config = dict(
    n_layer=15,
    d_model=256,
    n_head=4,
    n_kv_head=4,
    head_dim=64,
    d_mlp=1024,
    vocab_size=1012,
    activation='tanh_gelu',
    norm='layernorm',
    norm_place='pre',
    norm_eps=1e-05,
    positions='rope',
    rope_base=10000.0,
    rope_fraction=0.5,
    qk_norm=False,
    attn_scale=0.125,
    bias='none',
    tie_embeddings=False,
    parallel_block=True,
    init='normal',
    init_std_qkv=0.038,
    init_std_o=0.0,
    init_std_up=0.038,
    init_std_down=0.0,
    optimizer='muon_variant',
    lr=0.00551,
    beta1=0.95,
    weight_decay=0.0,
    lr_head=0.00915,
    warmup_steps=200,
    schedule='wsd',
    decay_fraction=0.808,
    decay_shape='pow',
    final_lr_fraction=0.05,
    batch_tokens=[32768, 65536, 98304],
    seq_len=1024,
    doc_mask=True,
    train_tokens=540900000,
    steps=8477,
    dataset='wikipedia_en',
)
MLP neurons of a small language model. Each row is named by its layer, matrix (down: output weights) and neuron, and shows model dimensions 48-239. Each number is 500 + 50 x the weight over its row's rms, rounded and kept within 0 to 999. Numbers have three digits each.
Before each neuron's rows, "fires before" lists the tokens most often just after its 100 highest values on Wikipedia text that the model never trained on.

fires before: "ed", " the", "\n\n", "er", " as", "em"
L3.down239:540506475475492475529482522535502457482466534569514542597519610548476395547495484604505523565541502380540333469448480470463536460527527543557450470510452522473583568495470442516549520433482521469464534592500492512455473447492498536466510451412541490353529566569511528378377568569488503547536520469530480539605582493478647486434527542519501431416506478536555537463448465519548574561484507562448440500517452502486473398477580487533564510506461558565534462523468482473523581547467502528497524503553473520489365541493458445529457532481546471518497604446531540479503555507520441490

fires before: " ", "ruary", "8", "4"
L7.down1002:462421500524517556508505452463454359544451478527458519493543507513541532470548559446537497498544494429483522469533450435422503431521529490492456461579454467454399479546548422419529517349517466577509518608433557549537509487516472485496468533512551573465545502414511434549439413616532495590604473462424530442474523449499508532533594483456492481433553570420525626473494552432558544492605543497422446487462564451511551467536508522485479545459486474581483431513457481496558561550527487519528526466518488573510488455540534496509384494543548499532575585549583495457492446604441475458

fires before: ",", " ", " he", " in", " the", " |"
L12.down230:518534505474390595548577562437446556574503501615470400515489483506445456455538466450461495428488511509485465443579479477604423521590512541542453522588497432462528538436510481481555552520535389546478507442456502441554493436549390522516485513430490442550492511479458501486551572443488478509536519539505581463451554492483439606498446459642534521431431506450544476481553447534456553521493556430478476483574461536541406526549486503533442463478557417440516467505449494550493707467440560542436489582496492487531479544506542557484506494610447486496550494509544484451423410503542565497

fires before: "ber", "b", "ion", "er", "l", " "
L6.down199:570460548442492467559521485544474396376481446567551500606515525441502468540461509505507431506524538524590492518495526531583522445475521433531475493465419476410464641502505473498500548528484540455441525528391537592503605596529499480486475514464453450560563528447522621552478504439408485478425441455512504428535472442504413501474493539571542501422456467536448566477445575464554570514469496443490480482470549529446450498450477493571556565475594466547470549464466417445600553559522444437482474457526467519402400562478488470451516561404545475439405524514533475510527516526526542536

fires before: "t", "m", "ch", "ant", "ess", "g"
L7.down140:483554424548624415485503517467542562481473426483491540451494490491552509547511502557549623507510565566553498504548448485483474435519540511456499424449553472481554495423488495530468526441557538495458444443547524430539557500461490426473417483451534423444476547493507517524487561429493535475512458579454529587554537488505460461405552477540434368568473563518510516541488498534575468516449451436523490468492480550464562449444572515529547522516542466466452516601496586551557508542434473533577429462464487480442537475493505566561529419424539424479347545469478556577358613472559491452

fires before: " |", "ch", "s", ":", "c", "m"
L5.down589:487483601424530432557409604363437447492528571557598510567468524396539526546466515522498571462569519475440455475443479526355482500503450471508514461401535464634493504533513496512482493546538610511462442483524542443582448537522600481506478501508534445531446524454474485423472489451516498503543447526560509509449516552406469431506539483552466465457560530530519443542560478484530531516452527460490445553439431535577446457463590441537597497467549502510411536492472488417588536501499494524570548442465486484521587492528518604569582446524464602492513577436401558459435500510527488535

fires before: " |", "–", "ork", "2"
L7.down984:644480428499529520459541527519500510564576436502453551487494498498516480515451488458478427510482534574514451490565496540507458520451532461490537509469425518486550547531483513495531480498440454510558474445575484573448480452526587469450514491442481391509438532428489536421426519428471553439551562594488491532590493479518391496453477484455454577428458487559490536441563538431496553588551497439454522449515489570530541555596466526548479600458575484455480433474509501494579529512416465470479537485525511384495515517442619447453466588472494467603522495380562541520434495568414609451

fires before: "1", "2", " ", "or"
L8.down190:503581547562455556592485442484534440525449510542499491543541490461515491578545434431487561517504381511466520457505517519515506512442423448428432503513302505473519500442577444523538442533477458550548517551559625533476468514486388553530442591449532549472532435476528497506508497445536422460561435504419536566452481561447523496459465556435485479508460610469525525434484474404494550583543453547406508505607493469535466460494565477495470413427397512491490463392512428430515656539437492536510441621479482424472568588533491454557579502414494566498500461478548520528589483538481480493

fires before: "9", "8", "12", "11", "94", "1"
L12.down759:508533513488485483413516517520531535505515586586441451549510433519533520495476565480525422527442532510506501487610553470506545520535541450444518518530505499450519482501439490433518497502470576459481536578506410501457548471596412535451423516528552603425407558601460556404493393488503515422498476529535520506454518476515471526540542522517506545441466470458569501436516470415540428462508380492445521485604568573510556442511466515442511612466493505537543567514489489493452459421496489553536411521440546519591530448502456476556490530417489471424523575475389525583501495527540537535

fires before: "s", "\n\n", "t"
L2.down8:419550442449420534486554540438510649550530523502412543471523434384592431479486491659601465523454477511499494530592581487514439478533534499505505497439511439489430453515485437570555501574486449452523490503575432502534511478482527542511394384536408625479464474502540565424454467608422482506523551473529471448539430475562464490527524496534572411465538495515434492476513482501469547563509491606495523542456418510541486525473545540523520501483480383456460564432512457547495417462599541469570505510482526549553549515510529488432498506522523498569580486478548549622482446506499587504

fires before: " ", "==", "The", "==="
L5.down900:552454450427553512549454423456482527478475461551488523427505579516524540457456542531518495533496519336467455523502540545510516485552581493492514544469560565492504534489476474443512525525462446374433544579489518552533450449446516487547512443457566511448500485497536472440451550513442510529472519475530440553464554540387489469436577573512433470490523566449573416414469429579455513522513482460569514501451435509525409469518444480546482468444426553497540445498510484476540835563487512544435466524485581581503517516474524481544443571482569426458548512513472469496463510417509485489

fires before: "le", "01", "8", "9", "ut", "02"
L11.down730:560475455496602513512572453447552598504477538526542602506454429498452541655554443517492470551525499428442496506454449517507529503437513350536500419443510485445561574478555563463536569432460429399507505531551462464550515508514500608458450447447420438555450547491507524522527554494485446463500478539500522511500605463519548491512508505528459543477565541501477538412519479476457511532494457524444447529520487519582521518502562464384542517460415532586542469471496522541389431534514424514432553473445486535535454457473510540543530498473496482455424537474547561524477445522481456439

fires before: "es", "s", "ed", "ates"
L12.down348:454561491511463562475517479444474528526540531448437452532477539528511532442523537497481552541529384482509398395541567473468457543529555501563476504443504460506580503541358567567472554511477589486537579528460524431512506477484457466494513417508417476550443429622577515512439472498658489452569440528473569480484501487509496573568495511510576402658478474423468474506530506548522418583509497473480518524486486471481458460589504476487518480531509534560549468425426549437522375588467509470525557516407520450450430390480441474541477515509559445488502501506542509555493521491494505509

fires before: "es", "e", "ed", "y", "le", "ion"
L12.down786:425465502496539447432523552575541493372489456386509456455503564485473456443600465507420555587505495572600540549502451456496525475524493538567602509529407466522505561463478450428475467497516545485459513626492540396503415499524435461589466464483563456500589456569416504509464431545526413521491432511514415548511485552453454546471472493551483584449458501545533480550521571428436493522540377540533482436465484519459524478419534505483509555485511472463418504554513554516486614512530492431433480477536492479513584486498449509490576506432493624518500555515459434529491587446425458532

fires before: " ", "==", "===", "A", "In", "The"
L7.down606:505468503466509525570549532574517480437445587442430575480466551543492516468519495419499533486417411433491558524559505537459441492472564430477552557500569466522509479442499489448375511551468381545516454505492530506621469491519478512515483463642557434528576527554478465426452535475601515490604436465540562544409543403475415479444536492552486495485512562462571524577465523442519515528517489429478532485399536513486472429421570379573468492574502461510504540488483517599444729542483511525495430493467622599500553428523520438492484514543500481484446536534524499523381569485509428418

fires before: "==", "===", "The"
L6.down700:562493499612574568538492495465411554486402579473438498445554496482482517484584476479521470465477537441475577532502465468500438461454457503470538503408472555436462537492509429408478558474466540552424548478558507523448486469506528517474395497550469515563519575622418508510361551416552519439523499582576567505578456535497423614501471516395527496601493517508455500584486543512518488534461453382482429491506425518546477483455506500481532513548517534441460562439566520554455678505464554564542559526528452541538561482440501477581478468506480496449433603485513495528536522439510479463

fires before: "f", "vel", "ad", "b", "er"
L3.down604:369511517531456485422509500485566548609506445531568531501478440466551474486459458590507485464501453582573474551521478471543538476426441487572474572553527484473556498516432462504451464464470546485478569604470534629462461494554541478449484527531472495509564536573484561515469503500543426503495408561516481431548512489399484480557390376497495520524425480407505479596514441522501578541553451480527505482514481506581512473491452533553450501524560445560559487483530472540537590533432598587517530479456534467430435504527519530515524471615531480433521462518464517546499492549493411437

fires before: "\n\n", " The", ",", " In", " He", " She"
L7.down975:533532460528459523544441490481443402441480529483496475566533571516486598500511634561484489448398504344518529465507535505566517446526434464499437607529546486425561547500397450505526504447501532490502461546432498470500428471395521496564535442476500431531444507559485548493428467446542503431503489537508399542522407455451456519467519504417480493436480440496513605516457491501575501442632470503437485597480522444549482510529490528555442550524439527439430516543462490531477572621440577477494510556521495501496527576524575522515479490533461513479477534511536590514486478471490454547

fires before: "1", "2"
L11.down929:496497420603456467494527521601511551443448426518471419435460490529619481447425422552506497535459480531593480537480509537514527578494540437466496457492511477478467480556466525526534497490497504510533525492540513514541538561561315508431495504421457516434497465467501487568470489420474495491518481571519453532644509523399469464464494400483484593502520521475535550479503495463507499519492496553461480423373507571545577450500405402435386583432600568426531555485494549587470541547532544503621386463498514513526432519480492530465528481450500512488534509606521504578445534522501565469

fires before: "==", "===", "A", "The", "M", "In"
L7.down978:609469556504480535489540550544508486439579521484478508545548534526522492500502595550473474502457477457530506519511539525536506410467458551409516511485528504592546540535524446477446433556469559560475582647472545478402497444508466543477509423442547481430462555499445436419430493382522396524490469467591494611420541586495443556549522547455514601454509615454551467495479514440469545484570453481442437509521442469423492463471489487585452543452475539485463427541501409535456701637555532486542461438551473505385596473513489464537477527462544510496523454553408484559594523420487445540

fires before: "-", "ud", " ", "--"
L11.down316:417521526413524417469443522487455436561460403491522560542437507484481521474503505485540489551455432438468506529447581499487504474521481557555477603422488453502458486576538486606527514616606485474466570572473495517442487561565401522507465517472538502465528535557518537436446487541545571473534517550487482498471494495402567542473450533493499512452516531414522521546508473536484445474437498547564516580458558446474588548404425483454526521529506599565480474456552558504501554514474488488509496481520526497453476462442564503434446498549503542532557531537481513576464335512454386527

fires before: "\n\n", " The", " In", "id", " She"
L6.down468:444520475555523517583490505566565426457497455516514525493437553453453507468457549532614429584483522472411489438527543461453471466499539464456566452374490559506479519599433489491541567480536501439422462587394565522526546562471471568489471523482466498529463506526529558487483505445442449509427425500502519533484514521508561524551525446448526503522542591464499468548471471576433587570550476464584550504481468477473480502442576534427314455474495437514463503401531549415531549479510398467590527547525534505417557515492524503589411525581527530515539518503410534525424608480465378575

fires before: " ", "orn"
L7.down521:560582595396437551514567468436559483454512523529585467606407546489433584587548469410556449573493521492567509454474507526455503458517444540478424541477529507452490559483428449422414514468513450631459519575440580431540495534612472509533475490507535441461467522475565527529580466489517571476509441461488566430476396559509563505390587484429464527544533521445543519504496472385505391525527507610506461423539466393571446437556542478491507493566516496521491514502560563526508558519590544532509476522476572493512410547541523439530510559487461531488511462543480639475513436561445575473

fires before: "ion", "im", "ul", "is", "ard", "ions"
L6.down477:393489486511478509450619560553484411486447484556462506532452445355551549525514543486522510469540516553476400451456492560528527445522509501482515435508545473472534505547533457551536518521521568471510493519523549472470460394492454469471502430534505457529518457433521545500567569451567530462469556522513482474503465450425444512415494517478492495474496556518516436464481481537620473593446484502537492468514557532478559452462525340520505397447488504464530496520491552650394539495520480572479473534502572480433530522425526536500513570540417519545641434529482556487465507457475473526

fires before: " ", "y", "ant", "a", "==", "==="
L7.down69:429463507521442544545453472408508508462506464570483478494574537485434506479459423589472463589493509402397483493480451430460498423486546484480490531552544539426395536475569505480584551427483521502486506549449455478544435528506450468472596491555493433536559472564514541515554543499483516438427518515653452439477592500556445549479556576510531510456518544472496473455506493523535415444449397497444534470434490443487436487485364493535577529472473512604542441507414483485425673548459452503524432450466556485577439483526601492538460491470535502482444448520569473532509542489560549476

fires before: "ion", "t", " in", "ed", "ted", " to"
L2.down717:455497510562519468476502396435456527649517528504512501495468470561496506533431532513430511437489474524506465436502461463502520453569530500489474516504507483342492507547521440487487438554559544494506610431455542498435496505452438584449523392565518492419569507419399440451599498555429515559531578474568512427443469427488462404526548562508467491509526558508470525485460514523433447522625502580469511385459379503515547451607452451543463579506495577564578549549446600444575429439518538551462494467602432511560514510450493422485481503421544525566511542552471543489527575468493493535

fires before: "le", "ber", "d", "er", "a", "ter"
L7.down422:464449524467510476485489450489516538433478464486498444495507419512552506486544499558533441468593567491576459482482481526494525481538564485574373444553518484549474443572507453530548513472469438549511461441477495562512463583495545426526420494510438494550474468406507520450465549464539521531580544531555513554489497430513477408480555484559537587448541527578476613476392568484494497499430533452490497482425442531515584474488456512579391519537525538549567534483424438442455574499509445538437456434492463421440340556564645659407465480471557530574468440541585523537513547520529475532

fires before: "==", "===", "The", "M", "In", "A"
L6.down997:409481435481497451491445562470430475384500554451442558516462430564564524541599584502468490475458512428564452533494551588582563499519566488441418537491544503566497475516542518505454447489510517526480469569485476495519456493498504502614590485496571519502470481536451462432532502449510522518549460468480453499536502445473456420473476559552548565443527575435457489400522540511477568550513559478507539407497481448426540493557411458509520500430535401380553461547418558452501578596598497508496437537488499404414544508439475559505505625497507517479564525526456544408538568521584425521

fires before: "it", "t", "s", "e", "p", "oc"
L7.down891:494568480549436478502525497491483500554503466503460484512585435545453584421517548558492447475486313424587479425456476501526552515506591481396563483532478589590461507518564465569491474426514489462477513550453622457464478436482459471408531569424495414543415547537480493531466438483524576487540417584514502383469486497462472489476503424452552482493528569420532440507455476466517590527538537473442499418456466517482559472516474485505528515561509542409480550483363516442500564479439522435545513457535371522373514566542545510458481542454520569486491549467434511457491543428493473548

fires before: "es", "ed", "s", "op"
L12.down375:558523549468472475548566528501533446540482473486490512488464593484618527459540489505500452471510427546473461471450620447485594502522568558530495558440488455414478491440422499578475474497428469545510473481513499501457532492471481420512475471418488592527627451490512472470481493539518516459575443445516463553458564533519546520530561493494480522514449459467491474525579586465514425451546386520556434526524569508468498381527475444496435502527542529576556411478394529503527533586468524474507508381568425411431467486470457399576489538590519467559504391518483450611450472570590509486

fires before: "==", "===", " |", "M", "The"
L5.down785:552413455445484482475469578496430500473576459471489469504497444535486504562574477491509507501494520449493404491548502617526474426549579577457467500584540457479508418554502497512595568555508538519394462518433479531553468511427520473481512460478614548490444553487532490437517598541573491480499482539549457582545600527463470499546483466463374508438512440512486488468567483503447505466514650448525501530489464547456513480538445537510438511387521488517527541488530453546565805487493455512475453530556480464507577458471522489459445535581490463497532466520509459495448428546513507537

fires before: "\n\n", ".", ",", " and", " were", " In"
L7.down824:558470417580440555513464443443485450415525472552574539493555546428483505464475554549469468459446499433491497463462456511471590358543507509507504485483505521495486558479520500523560539481502475559512477591494548539522446450452470474526513581495464468491556514630420556457498555487572432582479573493476446485454428523499526530508537448497515463495494494475574569450443564489501500566483498439442496508442420596419456410510516547537511523399556561489556544449483522464521591443469523493495487452581585414432530560478423533553507513498567483604431526479575575549520508446548382540

fires before: " ", " the", " No", " at"
L12.down709:422514524477524521526546515448493492501544494569575460577455455547448547485555528513385541593501465457493501526378535549522521512457546519466497516504492452471512461533462477535455424544556546516444476556542576550519421553418455440523494449484510525497454504491440543615503415455470544493545397525488426507496494499388521496450457552485422537540597426472461491526522485562397495595513499461517457454526480504462413443513452511504471502536464481451443489598484559642509535547533457476451489513639494472578495530470503461514592454407511507510530460413426528580454486571483489506

fires before: "\n\n", "==", " The", "===", " In"
L6.down212:468430437518433502435545559567519514359552503517514468483468567418513552632508537628553443666595489493473586507462522541488497509569450464463523510481555513559497547534476496398506484454491509518462488559488515546532456458520469517440552464519517471440528520541511512398484501454515409452491615464437538516513509478446475579449465472531455505463453458468547482588470490485519564519526565438448472456487479558450492426528466524507467583374565457537487374499468498556575593477502535525559593482561417558493603439491488372502417485442550534528479419528466553532512507424551492556

fires before: "==", "ed", "ation", "e", " =="
L3.down499:530501467530482460541496506586623434508466430517503431521548526454483458425500466525485434438466452436552506485549447568507583500519580454532454506540462455617496531461391449605542413513496460402520548578564449441518503484534479550501528472428547477473431473623475475501528543492558430524513463484516456486520595433492482438481478533530547486547386541567554449505460592605489501597438547482551413449444540520523509559568497510542493518525490500391409570603448546560493572492529489539524510458517407414461420550537529505416490469574481493462583532389479444471508483467535398527

fires before: "==", "===", "The", "In", "A", "M"
L6.down637:583475445480565485544526526449503493510499491443523473559561460507453527407472560498429624459565609437516445508512477538446605520531506535541510606506444436465484473446444509498542478557564499447516486622551456499554426469492461475523529446503585506524524479507523515506546402554487462501421542489578451559511484567411553556534510416523442590520517536540502487417475509500484525527432443428510479450445455512432444532433465458464456484494459496467456431524515523539548755470449469440483519551491507527511532497522527547526506572462520516633416468501499559484375498400484490514

fires before: "t", "p", "er", "pl", "pr", "ist"
L2.down485:516598468544509444552467488409485572568456459485508460502473508495506452442493429505474417450509535478495423514401515501499485548463362494461492494415464560517511467558512466577540424345518484420524497391463515392611466517438477451538554584400511472496444503500476521546477553543542487555483473570495522504510534498480446508568580476515565549552463470391474566539537408549468575432426535434436474437542451571512657585545534567396549488473545482471427571479488490474579487501499502491450612534522536504551526513504447556465422548508511558520471505532474530457514462515555443431

fires before: "h", "hn", "ident", "ial", "k", "on"
L2.down771:548468534414440494479577587525529473529559457447428564575531458629493535546388464492502564565439439479548531483519557485593597402545476535468506612438531505468503541459452463492474553527498500519490544525553527429517488495448481529507610551504406472484469436379496400523485510437512568578536486433517486482526510483525416566517464467501517457404512521470454434483490501530514425541529464482458472514535525550563507576525472492431472506546477414403409558511592504539435553511467514582565518440447524424549595483460451489555484522405528497500467574482434560396488482561566467482

fires before: ".", ",", " in", " (", " for", " with"
L12.down81:514467459564506523540507485451505474506521467540529490479493495477418502488496501591470446500489445387494564460498460441481489548484517518590485469460521506452521461467548563498525430514527584510456503513460503418556502469513418502493532495490456505494486495470532558477553455544564536456563449471464554417466497510505515472508506476503497576474522486578483494467539542495535462453593487308454484470387509443507411529516451441594461511490552506455431554472413435504514752506513544522447478390520514492444506553565527518565503365555499508484492469522482516538601564587562599541

fires before: "ame", "a", "om", "st", "ov"
L11.down52:450542514493548413479519467481491452538483560490556444488542469468484431529421537452549556506480505495485558525559429540487474519480494529493471596476478476533535483525502573449487490504392483504458473569445478504516481459561438468521423484524568503447434502451537490587436567523449471462462551501463537542477503568531566518527482500522513460441467636555514550541524495424542513500474468506489453431525481456507513597445578596567525488455420504518513390397477580540471395512637479480465596513604477504467516439518548475591506460455538496529449568600515623540532546482524487588

fires before: "==", "===", "The", "A", "In", "M"
L6.down763:511484616486524434499407608497519455424519502385530551510516524574431443459557536506438498508509526469582496535564455515465572519492560511494533545387587394511591509407488495516507558491482499521429469586495480471518502490509367471497468460567459448562527478528493438494492576514557440473548468494468524631498467461440449462517497437530509491544573437555497425406458560484490530501514551341502498534491400375480468425462568467517567503477396564546529489504429444540494622558492474435556440529458476489419507505548522589573516491466476519489494491483450506488510451511521459561

fires before: "==", "===", "The", "A", "M"
L6.down356:505447482579463547519462442531506533455502502496466506501539554512538488430571558554480493478525482416491507528583567488482461444474506440539525570471538449460514443423481437539470569456468583469548494629611518566526508437480509459517580465488491579426451533462459487401439498490471498586414498441489531558401538497456475508494538451502546488572507535565423399488492518416494483514511538495423552416525355516470481385497584507493446452479445437505491537504570556417501690581526547533585455566432585539483507540450520499502520470521563531529478450574451481433515528533497442539

fires before: "==", "===", "The", "A", "In", "M"
L6.down681:518527574429470496471450472551482532454546546584499514486501531447502520516539486524453558440471512502470492516476482418532444549488528518485532558453543472584514548511479455469587491435428457482470532502461407507498536470448554489556424462516401497569458541585495464417476536493468461479550545462501521431441535465420500517538427552549475498401455539385360466429581542491472615538435431529521507564507469499502514535485500505475509560434514504520446397549509464532527746467434441503432438540527471533537460481542414579439419532495563495521491494494508493508528446432569528476

fires before: " ", "\n", "\n\n"
L11.down352:457395463497517438577490441492567503487528524535554509413542501448444517468500459525543508427414455471472457514510518451432419555507514474541570586442498524534564560534528452544514520523515521493345489544479469410512559594436517542491487472522490505534445518493383361490481472482477568551501429463550439552551487421441509462484543488448523514475476473495530534444487553490489506464543453514606479530518442427516591527521613484512488513379463487469516487403540532482532609528516477490568443564541447562531463609537514466516550475477459391540529493399457537469469500607392397473

fires before: "3", "8", "4", "2", "5", " ("
L12.down802:429503494547443505543472468506428556556529491516572440513457534518464594502485524533499409490486523405450506465518448483583558528510506458472483594498466552528555485459441563444465437428459503481497587557389496428518533493514510530426500436511474375373519569517481540501472464578378508499480418470523517580511497458507531500530554639469466484447481458457492484494447528520511392470562458509487505461477448422606553437453513452496545519419473418449480513564471479518524599502488509487555502530645518554497516547388486537470555505443522437481440474500469540551495573556599554432

fires before: "==", "===", "A", "The", "In", "M"
L7.down235:577577457468564497512486480461600487507495492534491561505526514487515475524606449544502485546591500423464503377447637449501460451472533464485495497436516513549535467487518521562551455464573565485487573407493555487554550452490368474524452511496447442565442576468519526374436562457479392447508537493523492526456469556447569585473509555598480519424512454487443541536527542511520531523484546416540438480537486515460439445503428535609537521498432564462387457490553538411521712548493470566480482560469450501492482523489539542539430514470435541444393561485451421471524552494565419516

fires before: "ad", "vel", "g", "ft", "ar"
L2.down579:504552528540501521389524570437492492533540572576546419509515363477542560517485464547509587432509490564445528570500558517426581510528445462534439508492579577465458486500472481503555460527429430491545474467525540536459425478465423433495549476503542369494513476537469430582545504461427484511526451376471583393404459454472480470464491512559425485424532576488567524537473499480526558463475480496560536455514436505509430490572499475514490511535517522472584628603439421479602571568508501432510484458451539481405451511592480525522543498479562512444527472598429518464525478621456449541

fires before: "\n\n", "\"", "\n", ".", " A", " In"
L11.down315:485405364550452542556511439585529484496489571493500529524584457561559520608478469599512523460484475470481509449521515463474500446553532504536547460482441461483538598457459563434470460509472523497490487533514443452436546491432481502490454563441440570473562619526508574542493498466481574441474502495532584462494526467571398485492548518539468356483466597434483510513487548624474471467487501513594499492503628489479501477430446583556366550467543512539531558405510531521599491506578500470533412463529499433378540524487399481543524458532582479572539500573536553505564515527470504524

fires before: "==", "===", "A", "The", "In"
L7.down237:656445528615564464565532505466442549515462501466410617468526523603475521421548494441512496463408511422490512523438556551448498572544516471464419475554408536480522511457503474485581413451513596491606518502520496454563508486535443531484496576538412471547460526611535479479515563570432469402564533551451508540509569484481608544562492513511587496599451454499578486562566521496511539533501539408445521455520413484503405578460501513492520563440516513503517472612506435457430652455474532501493453526407474453482425532476545523526616564459505390492501515414513445448493499427494494394

fires before: " |", "ical", ":", "ic", "C", "ough"
L3.down380:477454472527497539525531593473480398498482529459518475570548427442505465444469503477414600440491459675431480415598507584529517419516583542526552514420498446436524480481539493560471552503461523466429516484470452543453548494508477586498589457435460554541511464479509523470549535523540470507481355562469591533415485599541460443598430541531454505600517499434514570475571467440507524429503512533572524487509506532622502475537424646435475501540419547450456465429535493436520449436624514438429482534498509490508486493564539533479487561524461525464507522503449498494526483473452484496

fires before: "f", "h", "on", "hn", "ts"
L8.down712:401479557432495486455480603437544452560546470534530479516576531584409577568436529428488518502465468534512449447542435586487507553458499405432509507493446619484508517544558453470550425570480490541566465478509513545357456466488449510415566503490403503584484504564482467568445487499494497493533467547487500549468476440474542474514450520403531491468461569503500483568585476506419517610541505496483542439573504580655518434530528544566533537572459517507468500442560477471581476462480412607553487491438440499551520474519574511480486456494531448489403458441484539421561523497485459479

fires before: "4", "5", "6", "7", "3", "8"
L12.down125:508466450533523434539455566500534553588561508525444436452509490527376563512558537507561456519427508386563567550438476507543539566508464473593509507459492566548420527454430459557467484436511514539487590503480487469603410429508530506490496418383503556471422496465567471528437496462458564457450580466537505510493438465496476530539447537458497473437444481560566543508488517469557488545586511491461463529499409514663354552536540543539512457579412523517478576485550436552400615496548540547546565455552489536454576496431543601541448497508498522600481487510453474459526488495539510539

fires before: "ion", "ed", "iv", "ions", "ive"
L2.down135:531430478539513445530470507429472542503419573509504449404449538424536541512497591464552522546446501471648413492526545522566503583554564453466407503510460420516468509516481465496415504535565537451508571494558527480495457535478502513501513411507550468461594516466481451405521449567555420437476551514503424525545484395564588452536505489598451554502610522560578523476488572481444438569543475459616442446478535467584404421481500411558532496470461534443428422595469527495450543546526425461490502491600483523371535454553513402497470495475532554442508499467478496551486485511465433523

fires before: "==", "===", "In", "A", "M", "The"
L6.down815:592407426456548556550403500568477522436509501489479566456557559532471588422579554569495508453483551421465542483510560479559479457449504571449503567396455532512458472559521543531591482524568502492452535507387507440467512469514487478582529496513501503471493525483438558389490476496512478518545474490574440441415532514465566436497547515569462599458552521496507501443534447487588442434534386474528419480488407516437490513444519576596493425441523520485537405506503544407564791519454484525543501541458561502474525528536505516595513484512505446430596446563470530566445455500528456526

fires before: "vel", "g", "f", "ad", "ath"
L11.down942:484572549553443520532436519509548568486498459460530553499461413445549413522492446593515539387481454595501477627450562615539459502538487472577534501437514509516479537532370439468494510486480537480463537496526591409447547493542512514531464405498453437500480514509461576461549546559484480463440432506585470471457542543375449512519428525491577548436463491547452509551456470455421581558439552568503449435472465485530482424463462509474460434476474455469494583531435499526489501612457474521529400423445508527489441540495400560563429518459473507594458472482541458479535503508491435450

fires before: "s", "y"
L6.down34:435476488506486523475565556506480511467435439474449531439482466508528497485630504508566487481450538520497483550523539508402589422475418464521533569520550472533491428379520450535510400492397486549505494570444520532621536519484537542507507467516552534569498524528596520502460551444507520546485447486567469500614512512487532508467527541538580440509531465529433476423451536535471534460457460543456391553580456485521433474402551574402428494468507478518486555453586432494529475420500450490520569527506525472488600525492470442344442546543474548512583520498551487491574507601590462499

fires before: "ain", "ers", "ed", "ly", "ov", "\n\n"
L2.down675:428532516495480507561463517536479504552505458476508534490542525538544492571565600440543464463447436457547578417518427423389434560484464518468418497501436537407535522508510426542508471505540532528482479412493544575492452527519456478453531501569400428585550562465500503478496544430509512570593594436507466594492522529386467520457519598552523513507440488414523522418467544422450497462487448499475403612552454508506493428567492454505562483417519476561406474502508484556536663545459522464556549556496469510498576546479447454574515550502549513450533562472558520436522530477407514543

fires before: " ", " The", "\n\n", " For", " —", "\n"
L11.down175:501559498584417489483470519416443434512451420587615389469493526528466523470448499475536620490447446531411609557551482447653460544487513532603560525567504537547504535461501427491536569459536486580521456530467525549452505489504612456495492493501505577510484548555472499506553452416569483520541499483511508509575529483534474565347458408500472471530420468519412502553503462606444514526516474414522503521437468443508540520490545492489388543493587457488458469439454501539534541500512450435482489551458536377410571518538616482436553430553463405463523532481480497427522550402559473518

fires before: "s", "ver"
L7.down774:563414520495518514428498471507491583498475463491488420579429478556537532486620487557579504541464527421594537546432493555539550470496479473429478429527485369525484526457498441513470473460426538502552531424474548548515491439529484493526459434509507546445526464527501465511426512504649474467520490517489506563497542444466549487530494505497525589516477494502507550514429527495478502501408506506420434552499533487574442530589493478519495558558438519472563572427438471520548638511471592468435444510545489531463497571490539436337420464528508491470604516424585528527569542433479551468